config = dict(
    head_dim=128,
    positions='rope',
    optimizer='muon_variant',
    beta1=0.95,
    max_seq_len=1024,
)
MLP neurons of a small language model. Each row is named by its layer, matrix (gate and up: input weights) and neuron, and shows model dimensions 288-383. Each number is 128 + 24 x the weight over its row's rms, rounded and kept within 0 to 255. Numbers have three digits each. A neuron's up and down rows have the sign that makes its largest values positive.
After each neuron's rows, "fires on" lists the tokens most often at its 100 highest values on Wikipedia text that the model never trained on.

L4.gate601:123153159119078135176149146138124161104126145153121127098161088144152140115127074141093123140139102099134136089136134125093110171118183115138140159128139116128151128104127113128144136135142109114127155144177088129125196105102101101119146083128159129149157130152151135173125125114161132123
L4.up601:102159120151148137143137156118124130168131141178104154095107110116119137149158137132144118114181143164142138115126131132140150123148100124088100131123153088126181129133072156125146138164139132121144096123147174135168140151119126119089146118122105124105118121146111114166146104148129097139
fires on: "ap", "ay", "c", "a"

L4.gate679:171122134158143141138096115161149139157096129151124138136143108139152131158091134141151184100138128128101110108133127119129111135154120142101102091114132109098145127129148135097144158132180163179122135129137160156163137188160132169109162142154141152147124124127129149172126139131117118141
L4.up679:092140087141105142136131158144118125140114156129126142163143124120159094147108095164140172123129155115124081130107112135172156124114154159131112105164161133097089130179105153104142096118142141131116155172169140086122123159144147129113149098130116121189144132144172100139138112114120159135
fires on: "ab", "American ", "Ab", "up", "rem", "Am"

L4.gate790:155150140120108129111174110139142112068107089128088137122129148149111087102121155119135127116170186107155136137128135186128148160129125132158156114126135154142120125120146138111102120125124162102123108133117134114169123133152190132108127109131139121099140115160145182114144139105126159141
L4.up790:146150077124108144129076119121118110041153132110167172130141098172121132156139162193103115110146122109155161165128113135152133144138129150152138139130150173107083116108115101115123135125140120105147106115117105118139123145121130132138105131122132146134133134110078140124151119102127126157
fires on: "| ", " ", ": ", ", ", "June "

L4.gate65:093116133151114121162151118163141110150169101165108142076117164102097061125158123125113145125131145129128157100115136124119153137129187118122132147131121117164125122106133136097150133144156112116081137122136126106109108097131117148088105096095093114100110104131094109165104105175122134101
L4.up65:127101131086139145115140120143128152149115136081085149121116118126127165124141130124132084104149100115148122093141117160080118132146135097103102107124140102154165165106137138111134147123144143150114123109136133110108139133150113104108145083103109124128119191116157125121120149153124117155
fires on: "ay", "ou", "es", "a", "ack", "we"

L4.gate665:102098162127143078158142097111102055119133139141130149103120129108123156103136139130112165115163137095128116140173129135101100131132159111111166128068112149127130149142164156118093123123121119144182123113124125148115137126105120102121090143104136166125109129098126087170156152134111086120
L4.up665:190154131110118153150146128123089110144136144099114117121099123137156102097102124075119159175156112131113146095125097122132104149107164110127103103096084129141154136135123142124184099114097118143158110143164141161130093086141115123167112112102093106116144096195152081133110141104108122121
fires on: "y", "h", "ah", "e ", "ad"

L4.gate22:120129174111109127079137096096132135083116124104137128176148143127183122132133111169136162112099130147121114154156139141105132131071136151117132155151119092091086133090109137115117101137134110119113139082155111117136164108119165065138091104125127107076121136147184139161117145165137169102
L4.up22:113146134101105113112117118110094107108140103117146118158123123121157144140126135152126122078090146167085140140137172112155110145121158136132106132111120126116157108145109130146140141123162141138119158126121124126114220103127124075149114123069077098096089172117139128134118152150118145128
fires on: "and ", ", ", "(", "/"

L4.gate251:065165141148112103104125114144105115124173165134100122105159142175182118167105112140113123128162140137110181122152119105144158110151145113066139126131112083128121153141113151108108160133118144144149148124108135129132137111159124120124117108130136111117130130152097116118198142121136117174
L4.up251:110075131152107168135160171105089183107133115118105122151145151129168136137140111105139133093108135149101176140153141112127137119164141122136111089127121180134144142142119118128154184149150151132154120139113120132152113115133154165113163123168169110131109131140117124098130132071136125146
fires on: "ab", "ch", "C", "ed", "M", "J"

L4.gate654:137083117099129136085084115117100147124147149128143077152120136151147064115149154136126156154116112101148143092089142162141161119109101132122167133105152145140097136134129157132095121112150169162121128094137068104133143135154138124117091095129133164140128100104115077175116137105140124131
L4.up654:141102143122129160146113167099138116150123116087123100104117174128118167124089140153160122134117134171101168107154102085123122131103135126128138149093152090145112124118120166127171130077112156090145157134164088100121124137152200132122144108105132112113178126151090130148132152150127131118
fires on: ", ", "\", "

L4.gate358:088135124158070141098133139130137137114075117121145127133131156095101132095144170116156152085094133143108138172152082152151139077162103115143126167098140158136097132144129111126134141134147117159109152123096152168158117174114091123177127120153124124123100156136145077133098113166117123103
L4.up358:118143136120133119111121143179129109134124152122133129129119090156099138138099070141104132163142136080134086104092102139151162158101126142109138107145151118108091092156135121100111107110114111161141107094125099145079170098113164129153172098148117076144132122141119140128147117126141148148
fires on: "inc", "ation ", "ment ", "tion ", "ence ", "dec"

L4.gate275:144131111114107112161149111136113131117096112112100111174122106133131168110130098154110094103170142096139162126108116152081111105147150107110167116129125137109101109116174081148114150115129087166140153125104145124102151141123166156147117170172174121093122141093103142099106152177180160157
L4.up275:113147103137111145166135101151112132174145126148193157183124164099149131096105136117119070140078050145134131114150126101141153110122153115127162137108146155146109137134140112155178131126141157148100154153087122144160140131139128166152097168100182109106138117128132122118160119098110143127
fires on: "ul", "y", "ing ", "divid", "ur", "-"

L4.gate755:157121138150155122129148113109117144116168128121107198103159158099154139109101146077098167088109129100143084152157158106110145133133095117133135130116129118122118139091107093146075092067129109093115110149146108105130153118126102143124124073086164107117126131150151101091118116116170110116
L4.up755:137166093134142187147118153099157136162161098106134127135174138158117171125142136129131106181117143135134181100120118127128093124108124126129148141111152224133128175110125152121115102132115145097172138133131131134167190138143191093117139122075104083155181147111129114148158128135150154124
fires on: "T", ", ", "ar"

L4.gate293:139096095099144092108131155132169116102149128093133163135113157156090118154163109151128134134113133115165115149098125123099113133150095131122115137162116128153110126144156138139133129124120089128105124108088176138133184140109100130120134117106163144108138114110102096123131100133132132172
L4.up293:134151107117148049136161146148133138155139158093150123087123140145171118146105141172149102152107138133158120173099118116152110138147115094138149110166070108159118141140126195162134169142111097127138097092085138136133179133103094107146113126099181144105142114106128132112143114106143116172
fires on: "[", "n", "d", "form", "b", "sp"